config.yaml
n_layer: 26
n_head: 5
n_kv_head: 1
head_dim: 32
activation: "swiglu"
norm_eps: 1e-05
positions: "rope"
rope_fraction: 1.0
qk_norm: false
weight_decay: 0.022
warmup_steps: 523
batch_tokens: 32768
steps: 8170
dataset: "wikipedia_en"
MLP neurons of a small language model. Each row is named by its layer, matrix (gate and up: input weights) and neuron, and shows model dimensions 48-143. Each number is 200 + 30 x the weight over its row's rms, rounded and kept within 0 to 999. A neuron's up and down rows have the sign that makes its largest values positive.
After each neuron's rows, "fires after" lists the tokens most often just before its 100 highest values on Wikipedia text that the model never trained on; "fires in" lists the words (lower case) most often at its 100 highest values on Wikipedia text that the model never trained on. A number after a token or word is its count.

L10.gate85,197,236,237,185,198,233,200,240,214,203,182,219,219,217,236,183,221,190,218,206,174,225,201,191,252,232,172,146,220,184,197,179,223,186,171,189,178,204,144,230,197,256,167,204,203,185,210,157,133,180,155,196,195,250,181,206,162,228,214,206,209,184,220,169,261,128,168,169,222,208,188,241,196,186,194,179,200,237,177,210,223,153,244,173,227,188,140,148,169,160,206,166,235,239,197,230
L10.up85,213,227,235,175,204,200,183,224,217,184,222,247,162,179,240,157,191,166,191,208,156,187,200,200,206,210,168,178,193,235,231,219,226,165,173,201,199,229,168,198,174,194,209,156,210,140,135,184,204,189,197,210,133,244,182,213,173,197,243,220,192,206,161,185,267,200,171,158,225,192,237,185,201,151,223,189,201,255,201,199,173,137,208,188,249,203,161,197,229,233,221,211,229,210,199,201
fires after: ".\n\n" 35, "\n\n" 19, "==\n" 17, "==\n\n" 7, "===\n" 7, " ==\n" 5
fires in: "the" 93

L5.gate118,192,209,189,211,227,174,169,179,183,235,183,146,226,199,190,221,161,206,238,192,197,240,168,177,147,185,199,202,227,248,168,195,222,197,199,175,189,184,283,254,192,187,178,240,265,218,217,219,242,207,152,199,223,146,166,130,233,184,177,229,149,188,182,180,206,209,207,163,198,154,196,216,190,196,192,227,179,182,185,210,235,223,180,155,174,167,223,234,204,204,236,221,249,190,226,187
L5.up118,170,193,186,273,210,181,229,218,174,218,222,192,204,243,145,248,194,201,189,149,208,280,234,226,154,226,174,230,179,211,190,221,164,198,181,148,209,206,191,202,262,221,175,189,223,231,219,179,227,249,172,145,175,189,179,167,187,191,204,194,153,154,206,150,175,193,207,173,206,214,229,225,222,163,211,196,222,175,172,206,228,241,252,202,203,183,256,182,173,188,166,165,225,215,216,205
fires after: "iv" 19, " s" 15, " H" 11, " S" 10, " and" 5, "S" 5
fires in: "some" 25, "then" 24, "division" 16, "high" 11, "round" 6

L3.gate110,213,215,214,135,199,221,195,157,205,172,190,225,217,197,171,203,189,222,210,226,227,252,153,184,153,270,263,227,217,200,143,177,203,252,182,167,179,154,241,123,269,199,224,162,212,177,202,233,197,234,170,232,193,204,187,198,202,151,197,149,198,209,208,191,225,164,216,197,209,190,249,220,196,172,199,179,201,202,190,144,195,173,173,224,206,204,140,207,230,171,174,212,205,187,174,202
L3.up110,205,139,198,211,243,211,199,148,156,171,223,192,217,191,244,236,178,225,160,164,173,176,183,208,141,238,230,201,179,190,204,177,223,211,235,202,261,217,221,159,213,257,182,154,228,182,234,145,199,209,198,190,153,166,226,238,211,174,221,185,195,179,236,202,102,186,180,198,178,165,207,202,232,211,239,141,213,157,231,171,191,230,269,210,234,179,174,206,227,193,153,198,221,237,193,173
fires after: " l" 26, " L" 13, " st" 12, "ou" 7
fires in: "long" 13, "station" 12, "length" 9, "line" 8, "longlands" 8, "route" 7

L4.gate72,183,190,201,197,175,207,146,158,144,181,167,242,171,142,204,251,196,167,168,229,220,219,186,181,216,164,223,238,200,253,140,203,248,201,228,208,220,212,223,183,217,160,194,217,200,158,159,160,212,132,151,226,210,201,171,208,225,204,117,212,201,258,133,237,210,206,187,135,215,207,235,237,200,225,215,191,194,206,189,206,237,208,188,230,232,225,241,201,185,158,236,210,194,130,155,206
L4.up72,179,150,233,260,217,218,196,175,146,214,227,230,227,165,148,254,161,226,183,256,198,204,217,226,159,212,190,204,207,240,183,217,186,243,223,174,268,230,198,197,160,164,197,170,269,187,210,225,197,181,177,224,218,212,146,214,213,202,194,169,116,185,207,201,222,193,169,223,215,166,210,160,198,192,207,246,154,206,218,211,224,261,188,213,215,192,178,238,191,200,226,164,243,208,217,199
fires after: " bec" 26, " s" 16, " h" 10, " g" 7, " N" 6, "\\" 6
fires in: "became" 26, "same" 17, "game" 12, "home" 9, "name" 6, "omega" 6

L2.gate97,239,231,233,188,215,166,211,197,141,233,202,228,209,138,201,165,188,177,226,197,190,179,220,179,187,189,200,239,214,190,224,167,183,169,191,185,168,179,210,200,211,185,133,224,197,199,164,188,202,176,190,186,200,240,181,224,192,223,191,240,191,150,143,181,176,218,182,245,216,209,160,188,213,159,198,262,195,203,127,254,215,136,176,211,210,157,234,249,185,190,201,187,174,214,184,141
L2.up97,207,212,276,244,209,217,176,204,192,211,204,225,242,189,197,220,199,199,205,206,193,200,193,180,213,207,244,220,173,155,182,200,165,146,236,179,201,201,201,255,205,175,194,210,149,274,216,194,173,192,205,215,166,211,229,180,254,258,174,159,215,210,215,182,208,240,244,234,226,182,150,240,192,228,181,247,221,142,215,211,255,206,164,157,218,204,255,210,177,222,176,170,251,221,240,207
fires after: " B" 23, " s" 18, " b" 10, "os" 4, " M" 4
fires in: "battle" 20, "was" 18, "settlement" 8, "battalion" 8

L4.gate429,167,197,236,166,149,198,171,222,187,195,185,211,209,201,227,229,182,238,202,229,178,189,220,163,233,147,161,211,146,160,212,190,175,204,221,263,235,204,185,209,149,263,197,202,183,197,190,170,163,221,200,255,148,191,196,153,174,191,163,192,219,224,176,229,131,141,202,220,205,274,197,215,196,239,193,219,216,211,205,176,222,202,161,202,254,203,158,154,258,216,233,209,211,171,219,210
L4.up429,160,186,197,186,145,187,217,210,208,208,182,189,238,168,223,170,213,169,142,197,183,173,167,195,222,223,161,161,221,158,198,231,161,245,195,256,231,157,147,183,182,191,220,152,209,221,229,204,181,187,207,179,173,225,239,244,268,219,152,215,206,208,180,206,217,237,185,201,203,203,215,203,168,157,212,200,165,202,260,208,246,213,249,266,197,225,245,238,240,186,193,209,249,166,213,190
fires after: " Y" 18, " res" 17, " n" 15, " app" 12, "y" 8, " s" 5
fires in: "year" 23, "near" 13, "research" 11, "has" 7, "search" 5

L11.gate23,187,198,188,178,233,189,169,215,165,207,184,224,219,148,173,250,161,228,215,167,168,264,177,156,237,148,173,177,186,207,168,183,216,205,225,205,172,243,247,218,197,142,201,246,218,201,214,228,210,248,189,218,193,246,145,202,196,192,200,174,178,237,205,183,196,173,171,210,223,223,159,216,214,217,173,165,194,191,240,174,173,211,261,233,200,157,232,264,161,225,191,236,180,155,134,222
L11.up23,199,239,198,197,164,206,233,194,204,206,183,203,289,161,189,227,177,260,166,211,175,236,208,152,165,152,171,215,143,203,142,251,250,235,213,162,232,242,235,226,206,189,196,201,180,229,259,167,215,198,207,172,133,210,215,187,201,174,219,191,171,203,190,239,133,182,193,184,204,219,230,148,205,204,206,187,207,163,208,212,216,175,230,176,242,137,206,199,206,186,226,243,231,182,225,208
fires after: " S" 26, " s" 12, "S" 7, "," 6, " and" 5
fires in: "became" 26, "some" 15, "because" 11, "second" 8, "become" 6, "becomes" 6

L6.gate119,152,176,236,200,190,206,178,200,160,160,263,185,197,197,189,225,194,192,218,244,198,256,201,225,188,208,211,210,155,191,139,179,222,199,205,176,181,169,261,197,261,215,177,226,194,161,217,226,227,209,174,234,194,229,196,200,189,119,168,177,156,215,224,188,228,85,238,181,203,216,210,204,204,189,210,245,203,209,199,177,206,160,231,156,207,187,176,202,193,201,174,141,203,188,113,155
L6.up119,169,183,194,229,180,217,207,163,217,232,243,199,191,211,148,225,204,163,225,155,161,284,238,246,192,220,194,265,212,188,256,182,166,216,193,222,248,204,188,245,179,195,181,202,194,208,198,169,174,137,215,172,134,217,221,201,153,195,222,172,223,113,233,137,194,169,187,172,229,221,244,141,241,201,241,200,217,200,129,179,224,191,211,188,214,172,187,188,250,233,209,193,186,252,201,213
fires after: " E" 21, " W" 11, " e" 10, " L" 9, "," 6
fires in: "east" 24, "south" 19, "when" 12, "eastern" 10, "length" 7

L12.gate239,251,226,191,195,198,229,178,222,231,212,188,210,200,181,214,171,197,160,211,197,178,164,192,122,215,203,209,201,218,221,134,203,230,165,149,191,160,162,179,182,198,248,246,173,172,139,195,196,162,156,164,256,192,198,215,177,219,224,194,192,220,213,182,236,289,193,161,161,190,172,187,250,240,152,231,181,160,239,185,221,187,154,219,205,233,195,171,253,244,208,198,168,202,189,155,198
L12.up239,171,212,224,244,221,218,156,188,188,249,237,219,222,191,190,189,166,225,190,203,183,231,175,180,260,178,151,194,194,222,201,219,203,207,155,218,194,169,166,188,166,210,238,135,202,141,214,198,186,164,152,135,209,253,217,255,206,217,220,210,211,207,210,175,245,205,167,192,241,157,261,178,213,178,141,158,173,208,219,224,165,187,176,213,217,204,162,193,174,188,232,224,184,221,164,187
fires after: "," 26, "." 14, "\n\n" 10, " and" 10, ".\n\n" 10, "==\n" 5
fires in: "the" 93, "these" 4

L2.gate198,237,170,199,142,157,210,112,238,212,189,216,218,155,155,194,221,233,137,182,155,144,242,198,163,216,196,143,173,161,187,182,220,193,208,183,193,171,190,207,180,197,134,240,246,152,187,183,172,226,198,183,211,245,220,164,197,200,169,156,235,190,266,205,192,260,187,192,192,251,145,195,176,191,197,191,189,186,197,189,222,226,224,176,182,248,195,200,217,231,235,219,236,196,201,200,211
L2.up198,196,182,226,201,188,221,210,222,177,220,202,192,158,156,211,185,236,180,220,145,148,250,191,208,184,237,246,180,116,253,180,256,190,233,178,213,199,225,219,163,251,196,242,248,192,218,240,210,221,218,250,199,243,215,170,214,192,186,183,211,206,142,189,202,230,178,93,194,188,209,164,221,208,194,248,219,172,190,158,189,202,245,220,196,205,236,212,231,180,194,201,167,187,224,192,167
fires after: " s" 29, " H" 11, " h" 10, " S" 9, " G" 7
fires in: "some" 28, "home" 20, "since" 11, "gomez" 7, "omega" 6, "become" 6

L10.gate322,159,232,215,203,247,185,186,190,179,211,157,161,203,168,247,240,215,218,203,173,170,160,224,202,175,153,204,188,235,240,161,205,161,176,170,176,200,143,185,173,217,239,182,208,201,212,220,198,182,191,181,265,168,178,188,208,202,174,142,232,192,144,239,135,189,186,216,209,278,196,153,174,194,218,209,240,209,248,225,205,215,220,189,164,235,224,250,196,162,201,191,180,201,179,184,174
L10.up322,206,228,240,198,198,182,230,215,207,200,221,208,209,303,231,240,144,186,241,190,209,202,163,150,218,183,189,205,202,151,175,203,176,162,192,174,197,221,188,255,154,205,213,213,196,204,206,171,215,194,119,196,164,209,199,177,219,275,190,221,221,220,207,148,169,163,237,147,205,177,199,263,170,219,222,167,157,169,201,168,228,203,198,254,181,183,259,142,163,210,225,215,220,205,230,190
fires after: " B" 23, "," 21, " b" 10, " M" 4
fires in: "who" 41, "battle" 20, "battalion" 8, "that" 5

L4.gate223,226,156,238,183,246,170,198,189,217,163,218,204,226,159,184,252,179,228,247,191,217,248,151,185,207,225,249,210,235,150,193,161,227,194,151,173,207,225,235,148,220,216,196,180,251,193,218,219,179,216,159,215,169,226,175,228,157,165,160,207,176,161,192,202,189,153,194,145,205,190,189,167,176,183,218,220,139,164,187,156,241,176,214,221,169,185,187,156,202,240,174,207,180,174,182,219
L4.up223,189,199,177,228,178,209,147,170,182,200,184,200,197,214,203,213,190,142,185,176,150,238,210,204,134,289,205,182,232,226,180,214,219,190,206,200,203,200,165,224,182,176,248,192,244,148,198,196,188,179,208,262,210,223,219,199,248,191,209,157,181,247,202,151,230,167,186,178,203,180,219,169,207,202,162,190,250,213,259,190,214,230,227,189,175,187,157,181,199,203,202,221,179,202,200,194
fires after: " R" 17, " st" 17, "ubl" 12, "ou" 10, " T" 8, "an" 4
fires in: "republican" 12, "station" 10, "store" 8, "route" 7, "town" 7, "center" 6

L15.gate203,225,217,218,193,224,227,170,203,173,201,196,206,258,232,187,194,151,171,197,210,164,162,112,151,256,191,153,245,235,163,179,145,193,185,178,168,181,215,161,165,167,225,214,147,164,205,207,189,203,172,215,156,176,214,222,217,202,210,247,184,168,245,145,247,228,238,170,214,213,136,193,194,234,156,169,197,155,237,218,168,231,225,170,184,202,167,191,215,220,213,251,223,210,250,221,186
L15.up203,195,254,259,170,203,224,193,201,225,251,178,201,195,193,182,199,249,235,189,173,201,220,156,191,227,138,210,203,196,149,206,147,211,209,185,202,191,193,216,180,228,324,222,198,211,214,207,196,125,146,177,202,192,220,209,205,209,213,235,184,237,168,167,219,188,212,191,199,198,185,219,185,219,201,181,144,193,198,167,179,219,236,244,179,199,207,171,165,155,152,239,180,166,228,211,170
fires after: "." 42, ".\n\n" 10, " after" 8, " during" 4
fires in: "the" 90, "there" 4

L10.gate310,142,176,216,200,192,182,166,196,192,204,177,165,260,191,190,229,234,167,202,192,214,169,245,201,202,163,155,204,217,190,215,211,162,217,198,248,203,138,159,216,186,244,209,167,177,168,193,229,235,207,191,212,166,188,207,219,213,204,149,187,176,273,224,182,187,164,230,212,202,159,230,205,180,215,170,194,172,160,204,219,232,188,253,215,203,195,259,209,248,256,182,204,226,285,184,181
L10.up310,143,183,221,203,162,175,227,173,186,255,200,151,228,216,173,206,278,226,212,151,223,187,249,233,223,167,215,200,191,176,214,226,154,217,211,254,226,177,196,183,237,256,163,171,192,196,217,236,199,245,252,222,165,185,213,215,204,212,171,177,206,231,205,195,185,167,189,207,229,198,222,199,199,212,206,229,164,172,198,251,256,176,272,226,207,246,291,171,198,176,159,172,219,271,225,166
fires after: " Y" 22, " res" 17, " n" 15, " app" 12, "y" 8, " s" 5
fires in: "year" 21, "near" 13, "research" 11, "search" 5, "appearance" 4, "you" 4